{"n_layer": 9, "d_model": 256, "n_head": 2, "n_kv_head": 2, "head_dim": 128, "d_mlp": 768, "vocab_size": 2048, "activation": "gelu", "norm": "layernorm", "norm_place": "pre", "norm_eps": 1e-05, "positions": "alibi", "qk_norm": false, "attn_scale": 0.0884, "bias": "all", "tie_embeddings": true, "parallel_block": false, "init": "normal", "init_std_qkv": 0.0312, "init_std_o": 0.0312, "init_std_up": 0.0312, "init_std_down": 0.0312, "optimizer": "adam_atan2", "lr": 0.00142, "lr_mult_qkv": 0.5, "lr_mult_up": 0.991, "beta1": 0.95, "beta2": 0.98, "lr_head": 0.0072, "warmup_steps": 257, "schedule": "wsd", "decay_fraction": 0.774, "decay_shape": "cos", "final_lr_fraction": 0.1, "batch_tokens": 32768, "seq_len": 1024, "doc_mask": true, "train_tokens": 289900000, "steps": 8848, "dataset": "wikipedia_en"}
MLP neurons of a small language model. Each row is named by its layer, matrix (down: output weights) and neuron, and shows model dimensions 0-255. Each number is 500 + 40 x the weight over its row's rms, rounded and kept within 0 to 999. Numbers have three digits each.
Before each neuron's rows, "fires before" lists the tokens most often just after its 100 highest values on Wikipedia text that the model never trained on. A number after a token or word is its count.

fires before: " " 22, "-" 11, "---|---|---|---|" 9, " 1" 7, "cur" 5
L6.down335:528477471467554491510450547525485415557512412454584504559509511515473555453490486463559518597504463463518502465500485510481557506568535527476542481519433516448531494501522486450533597494543545489501537522511458476475497512470477516605472479500432530445503488440462468513456456543480502444522482487456471416492457552456534516593426475467455534503501423429429526508543417469530525454440555492491485496545544523511515494522550574473457515526436480537553525430483476517528613512458482480518507544514530480506519557542531540478513441499516441544508449476523534418500548493497541489463443548513435546511506445502436470509490562439496495455446457525445554508593528472529551488518491456544432552482500526527577543443521489451465560471476512517501484440496472532499494488468500

fires before: "\n" 47, " " 12, " Ca" 7, " 0" 6
L2.down401:457539525519547477459484529519538546480472515550568499484577535523553518550488469480514487543563460441503466487516544425468476522506515477530441539530562403449450452559586536486515444546454515476492575473426539429488469450515484435511497469487533510500519475483404460516528486520528500544490521497489518491450568455567453512530448494573518468454565553508496499443504474463383538492503505490560502497499499378473479574479522546467488497493475541496581534591477544496562466474468522482482497554510518533460430493478456434492436479510490537457433532450559484498493527509541431536435479443518483505500418495551505498457491504449601534579482507510520486476459529439470457501529540520483488497534473522464458525495507508412506539563496475474540546508477539519485541458572440

fires before: "\n" 70, "w" 6, "s" 4
L6.down692:495546476484493504524525501559536450591475580575457511526565561496431533478476474493559491448513466478537502497552448489578480544483463542454483528540471497478489486517603547523485455479484511489496565435455411456497528506497492517436514530525531533560547484547473524422457475485483542539485498510458524519517543440496470507477506509571452466502457441506485532518514518445438497491555487556501550477515431420425514513519492540515420516563528476539509547555414549475485525435494533485535481539544470505532445493536572476525498455469452393464495579483500498553496470539521515490475528468486500485461472431511476515439401474516470537526561584440602457442468470515445495536554478430498526510539545510511469455506489554517530469494560501529452461548439567539543459534488510

fires before: "\n" 36, "The" 11, "A" 9, "-" 9, "In" 7
L2.down276:576518494440512476559479415557488461520496447521453538510481484490464507506393473580508440510496513509537466487472447525563545507498426508517579567515522441435533469517509492529505461478492495504443498428480433441520467476461547465497489483430484437512473493457475446504532473542505503493477504509487490473479492519523528502546499470456502496546533415482540486432472491499490426488509556543538499482510400488523569458488455460437507523430484450517580524443523503510530560491575464495484485489542507512503468523506488504514535562481426520461503491557541444462473502443526534522519507478454474513586488555606463427517547478560529560580523542505489465607540530486532495592574489556516478510456533507519565514479544504554374504437496502553490487428529510443522512533461522

fires before: "\n" 34, " " 18, "-" 10, " 10" 7, " −" 4
L6.down170:567526521472555474499479532619586448482559399516515460486509534504529530557573493409551454509459516470514475447532515464486497549476534530504538497486486530462550475524517502507519508537475429527528537511463518511464524438561453500386521595513445444509515539434428557524524505450444508532566444513579527471509528503416512426487463445567509542504453569507519466495484503416522509478535539479459502482476495460516486451473504471519490562467455549531512536448433529513507468558444517415540542485505481478455507544443528536521518555496430475513527467459544558523519533544505481436511478530482503445470552488507525486496477481518460529462448542536560433509467501544476502500444511476547467493529638546505460521481457486566482499513527469542490478467568483568455456484484531

fires before: "\n" 61, "-" 15, "---|---|---|---|" 5, " " 4
L2.down220:571554503474454492508524539493502551464404468580502507553536471520424556510494513492514557523482491436562543529537398508575541434595522479517461532506525503465504501501482457470479548518533522512524450513441479497529463520507543415494544452584504457570498453487487550485474475475514493522468449525476498405483572540455520491491412581521533437530474518438529481469513492441485438492511527490502480449588482563537461571515513434559491487559503538504484487564499537543469476468428587446465451513550493515471464528592578491513528523480557534449522496537554518535524554493479513515435513512503538469491481496508452477522524470538476522536460423496475485495534539494497536463467445466553514583419523492491473453479512479427513592491462499477499498473466438524590499480501449

fires before: "\n" 34, "-" 13, "---|---|---|---|" 12
L2.down498:498501502449425484509556541542461536446421505534446452503546446520479506555471580539495445507466498514499467531484490516507487517557451501482506473502456471531546466537464451556526558499465541421521532483472504395521520529554511529585487496611447479506540497441451496497424506522485530496538499580469500495552522545412507495535452559487564476498475460470466429545522441437509406465508457444512460484494461537497534542548450481575473500497449499501536469413498442582515559543440426535518558464570497401491499461535464542501514482542540530549497520554523468422473549515464501437514545479518497482468496502483495614431526567542500493475499515503586479527501504538500444487435506550473462508434480533501477451551503490469486502559477491538545477513505487506552480529482455

fires before: " |" 28, "|" 8, "ot" 6, "/" 5, "%" 5, "va" 5
L2.down436:480523527404538468521442512486494456494486497528514474523527476482507589490494481434556578493459500458521502488552463490515543505427415506495448520470554487551506481486480415450567530505497419578510476490518489584422521508425548470434527524513515461509477454532547489456458502505465559522522517484497444522528529533476545489521433481511473566498503530475559460544551464591585543450572537487508515477442555496534499499464519473481441565477582480490508474552527408480518451529461526535502593467507467503586541579528495428459494537499473520482442535493465502520539491469522488502503542528498465522508566504461491599529469528516532421500463533497462478461445465519511499473450482443553490469536431470519456485617419536509526493531487563468537500497560499512465479545453449

fires before: "ed" 37, "ing" 13, "s" 8, "es" 5, " not" 4
L6.down332:532522486464473530491476487497452566536494480482547508544484440544522464506487471481576538454463366510446534532502498482488508481531425504460564463526511572497484547501516555574525510524463504548527530566397457496452546478500541493419524499522470489576455521508515476515480564516537569560501480540495475548500538437488504537490470427487503511402543507457498551513565479497484506478491511480578596459448503512526481487511538480564429553443537529540535522577484494546448507464470458484516515530481552479505503507444491512495474471471532442514585529506429481576454521486483468518566514481529505461529518532485422474583406497451484473448517491549466489514544446517408523478572515486570576531539467505523518563476480512561414511459553556487513458451477530467458446488544501

fires before: " |" 25, "\n" 24, "|" 16, "%" 15, " " 6, ";" 4
L2.down336:440501478503489486538531535557520498441448477477505513530437563496463537480507547422484423545506564566568494547448461469473523544544474507556435544489462548414464524482427422546529528490534544464492518436482560518409548516527456522448531447519463558511530506507488509513481573607458514534502468465497482469543451487455568432446492479531472585460509532491481518506503555473513548488524526509521562487420513514522463529569461518594443498416449474493443522511494516520517403467475538498491486522538506410439529492463510498472560487518492483461504474473414506542552526527498541527482520454502440491477543525559480510516543518473485546489484400558479472502446462550478475573432543505454507464469514481491449499544485536560479559507426542521546500521525513589492531524514488

fires before: "\n" 21, "|" 19, "-" 14, "s" 5, "″" 4
L2.down157:560518465544516480486546503557520517494520472463395479494531474481509488551484473548500522514432481470500510525514525487473466520600588560589553502514493453445481542577493445553504477558523515524449538429499464493471411454542500493548480499488477495454489536444423496456443556496505513453525469523508521514468428493560524562459507380530459522510483525498449504566549438490520533509534508467534459419534492488511536516484442460494498462456519491591519499486565522549542559446555523557504549526570462470515449466465519549516533530462499441483399446493492567488451496520486525454511513497468539459453382603528428482486458467588505538484491517530498517503463466472508467525498597545533504421468480513500521471475492469455520496474535477450477510520493499553485498460464425

fires before: "|" 37, " |" 19, " —" 4, " −" 4
L2.down596:471510499498489486504450510530546494479549548486517508466504484504482540508510517570553438599474531544576506537484540459451527519422408472513405499500448488480491502472528524471583472450411513511461523499493502466405552579521478521443519465469489517513485504464476509522519467531492581590496484450469444476484525418513506492470514456514430422484538496497525517554590506504524527483457494557484514443439471461522442497469399558549468556535513516515497532603551492529523410492494554407562501537497508471503504501577477493430552511511486475464482516436492463577515520500513544522543509441511450494388543462519552524485482495476417498528468493486442445471494536537482571456499511519494538529578543472512510525539518541526500493542479575454477508418529507459465530513532535

fires before: "==" 28, "===" 13, "In" 11, "The" 6, "\n" 6
L6.down124:539546504534524483505469499529498450563419529487516435508544495493488533478575470460504426535481489549567569544565536498523560502469464529498401505538447510525520448467461527456502527552472517530483532548465472519491499498446519520415509473422479497513518507530489544466479427498459562526547477533476478530491474490473521484528511484544541436480491522502549505544559495496527526476470517515488515547474447498542479489494492472512457549518508411531522507691512506503488502467510490473516458574465481468506479469503497500426520478452480416463488515530402552702484494472449482497492544434498468454500495496459544496531453546446511513473522450516448495495532468460371455509536490460520528467491499523479543528491514583467583497531503430531519513549487471525527531491473516

fires before: "\n" 60, "==" 6, "-" 5, "===" 4, "=" 4
L2.down726:463429523465542495513417446497484477538442463462435530481501451470446528531512520563473512483531469523449527502452534470487504529430557505542500550429532474461428530502430457545532435523463496477522567468559497408486514462472541487566451496501443530494491428563528473470461505532461529434523560496470552476525510554490522490485509524514503533534458469510482540539514428489541492518468469484467427467506480580499473472557477512457514523462509484455525528460487526465515486471438489554458511511462498464624475538527541482429445546504411484450485487504512468440427545585588515526551591488424517532531483559512467533496582530514490526563542545491507462552493505496599476546526462489552469452458433507441449474569522490511488528559463501543562522439518565477529488512511472

fires before: "–20" 26, " |" 25, ":" 11, " –" 6, "–" 4, "\n" 4
L2.down538:516512466533526497503440519547573494474533437466499409511530495459411558517478498399464489462525490487432460541502489454497492496492510424479462543515543476430476509497441476519548534478512432458413556477500520498540485475499420452469442450564476521545495532519542529415526467442492458548517535514526496497522531542487599497496542463519535534468504441518539494543560513425529528534496560374533415501516545554521442521503490527469475530519460475497497569604533488462520497490489489510441493484450496503487485508518465429493470493507502478446505535507432537538587496562448532511572547461534551523498458488536539480534490532494477503540530484529438455467447486515442478444519502495539553513578466485559548435574579559476471580546548451463486503515531566485478513495545526

fires before: "==" 23, "===" 16, "The" 12, "A" 7, "In" 6, "F" 5
L2.down657:488492446513543479444540464505468524498517507506616473418512544539509493475445493513484493505473467474438473442504524496457521446452474424483518501521561508459465500550524579498485396526489436577576522496553473422483504466539487489550522567489541568545515465474541504487498523540472512489475509509470481555500488487468451464404567518499529518486529549508459551460480487487457475478470469508558515407555523506541529459436544484541488491506482551521457568563575528450479491537506493565571467453525553547444538487463465491478494528481532511517483481452554545526499524544491469497526512468463469443557498514462437496581451501518525522562484446537494454543568459506526467528571448462515500531528518540422543511481505486526473467555484488465483465513577433343593535520455524

fires before: " |" 63, "|" 24, ";" 6
L2.down109:399536497444526476498471567472541524498475578514521446518552463523543480554489555491483476556517459446523498507477440442445472495448488452525516480529587544434494467539490511511569496504484521508528537486507426489472537496459465549471545502386551514506539541437481520533456474540470516451493523447547477499466529498536536502465483497525435478481510495482484507526456453455389533477528557525568540487557562465540589516438473477563513531485494523470483520577469452487475557498510464514551524500493475488517476537538558489536588528575408521502472525453516496562470512583456545531545483530513485549413489514562503540471577468539549520543416447552426429550475414543463514489498521445506505502525450455424527528547547455501552499502539527497480483549508542490527477495491438

fires before: "===" 28, "==" 18, "In" 7, "The" 7, "|" 6, "A" 5
L2.down534:482473432509561490449547474532508463501516567500602532459514536424488457575460412551565536504536503506510476494436519485523488469429516539562545482550519494461518469541590533426503484454492462500538430446563508485509485483479463495566529511523464499555422526481548526504482478524504500466478500536476506551474538422603487532510549445425574529516483523514460554458574491436495415495458473555455462541524475500520477430487429419428543481429534506510482506480537513474484512553526542478462516451482519532514502499571516515465563482473517575466511495475513546471500528446497488518516494473531513534571426525520449494543448503567503581519494474434462497547524432479558447556517435452549515474508543494554539482498491521473449466464477545487451492499560465437550555455450512

fires before: " G" 13, "|" 11, " P" 10, "-" 9, "\n" 8, " L" 7
L2.down561:551489427500500546519459524533520415490508521445446437504515523477484503452562591555446448501571480524517533553492527508504507480555527491494473512454508514498512586464461496504528482462505555525511439504518509497506544444510486553491466425530474472509554522494464464495486485447494452449518452547452509420520460538439478506564433445518459506425557470499531435565522509492547471484503574443582415507556537473509468530546592441531511486481499521521518511410513487526488513510426530474470527459562546464502477478571482463501521483539463478534492560553526463524510533488480531543477532457465535497447603499472534546490530466468495506506544483555521511467474455531432495516563513478511445550511450499470472502582570470481464555465379457514556473524466540576528500527472378

fires before: "\n" 37, "|" 34
L2.down696:512546526544548536516447529518491507507457437504484445495519459530426565482453496568520520485531455462534456557461486422504489493539442468464532540478458501455545516526465483512480497608513520491529498503474457491580505530447535469502508530514503471567513478516433450476489439543497458500462528496470517585483508521525512575498524510528498470518501608531546413505396574483512502541513501492447526578530487472522520519480484437507527485510496487513514476440483421444473461466502518604523470491553454494390507433422633495467549496508485519447462442582555551419519514488516598467500471469475493507595487534536526528506529482465520484478501437541533491517530472557526504496483530534482516577501467511575488507517471523468578464520502482497488529424487444525462401512505514

fires before: " 1" 27, " 2" 19, " 0" 16, " —" 5, "\n" 5
L2.down101:451476518467531509481520548487520467471504503500503523549501485507476448467534414491352442524530466548519459512518499513538541522565515509482535527443457553515539535530533525562544527513498496580456500510545488506482450491472547542387482497477567474543529481489508509502561446484462484585441526519425462446504552576462452538523513505477470445469511512531510454553548531445513501482500470569463511502490475505463418533534542510548531471525500482569489504466559491504469493498518563464484493501490468444481482545455572507470512600472493479497492453486509398476513482525544520516473492513458480409581443507514520490509508460425517511506480469561564474422512538465457464539468512497541531468466568496491429539487550532505506522439479448470484481501465518688479483574442482

fires before: " " 32, "\n" 23, " |" 18, " Ca" 7, " The" 5
L2.down97:456565560511534455491505547457506563446449484524507467507523529493533596454535512510516502534490509502528537546547515511481509459517443452569423498512452515451419479490519598501494542471570484485439520553493592424493470488475484514483509420455556503491576538502460470513451510550490459576488473479506450509516558550490483446515434495486439524469474505405497461441511554468504451496460498469536490482467497512529500606446471465530546553453424504557530562544467576486497564444544543493527500565513486478491469497515469513478526571584428551495501522454486494535558466492586555458582471513506478495502480522536577450489516520484488500559437500452487456460470538470501459435521537505494503488493497587542503547502483534483497524537578549540448516481513486543479554415439462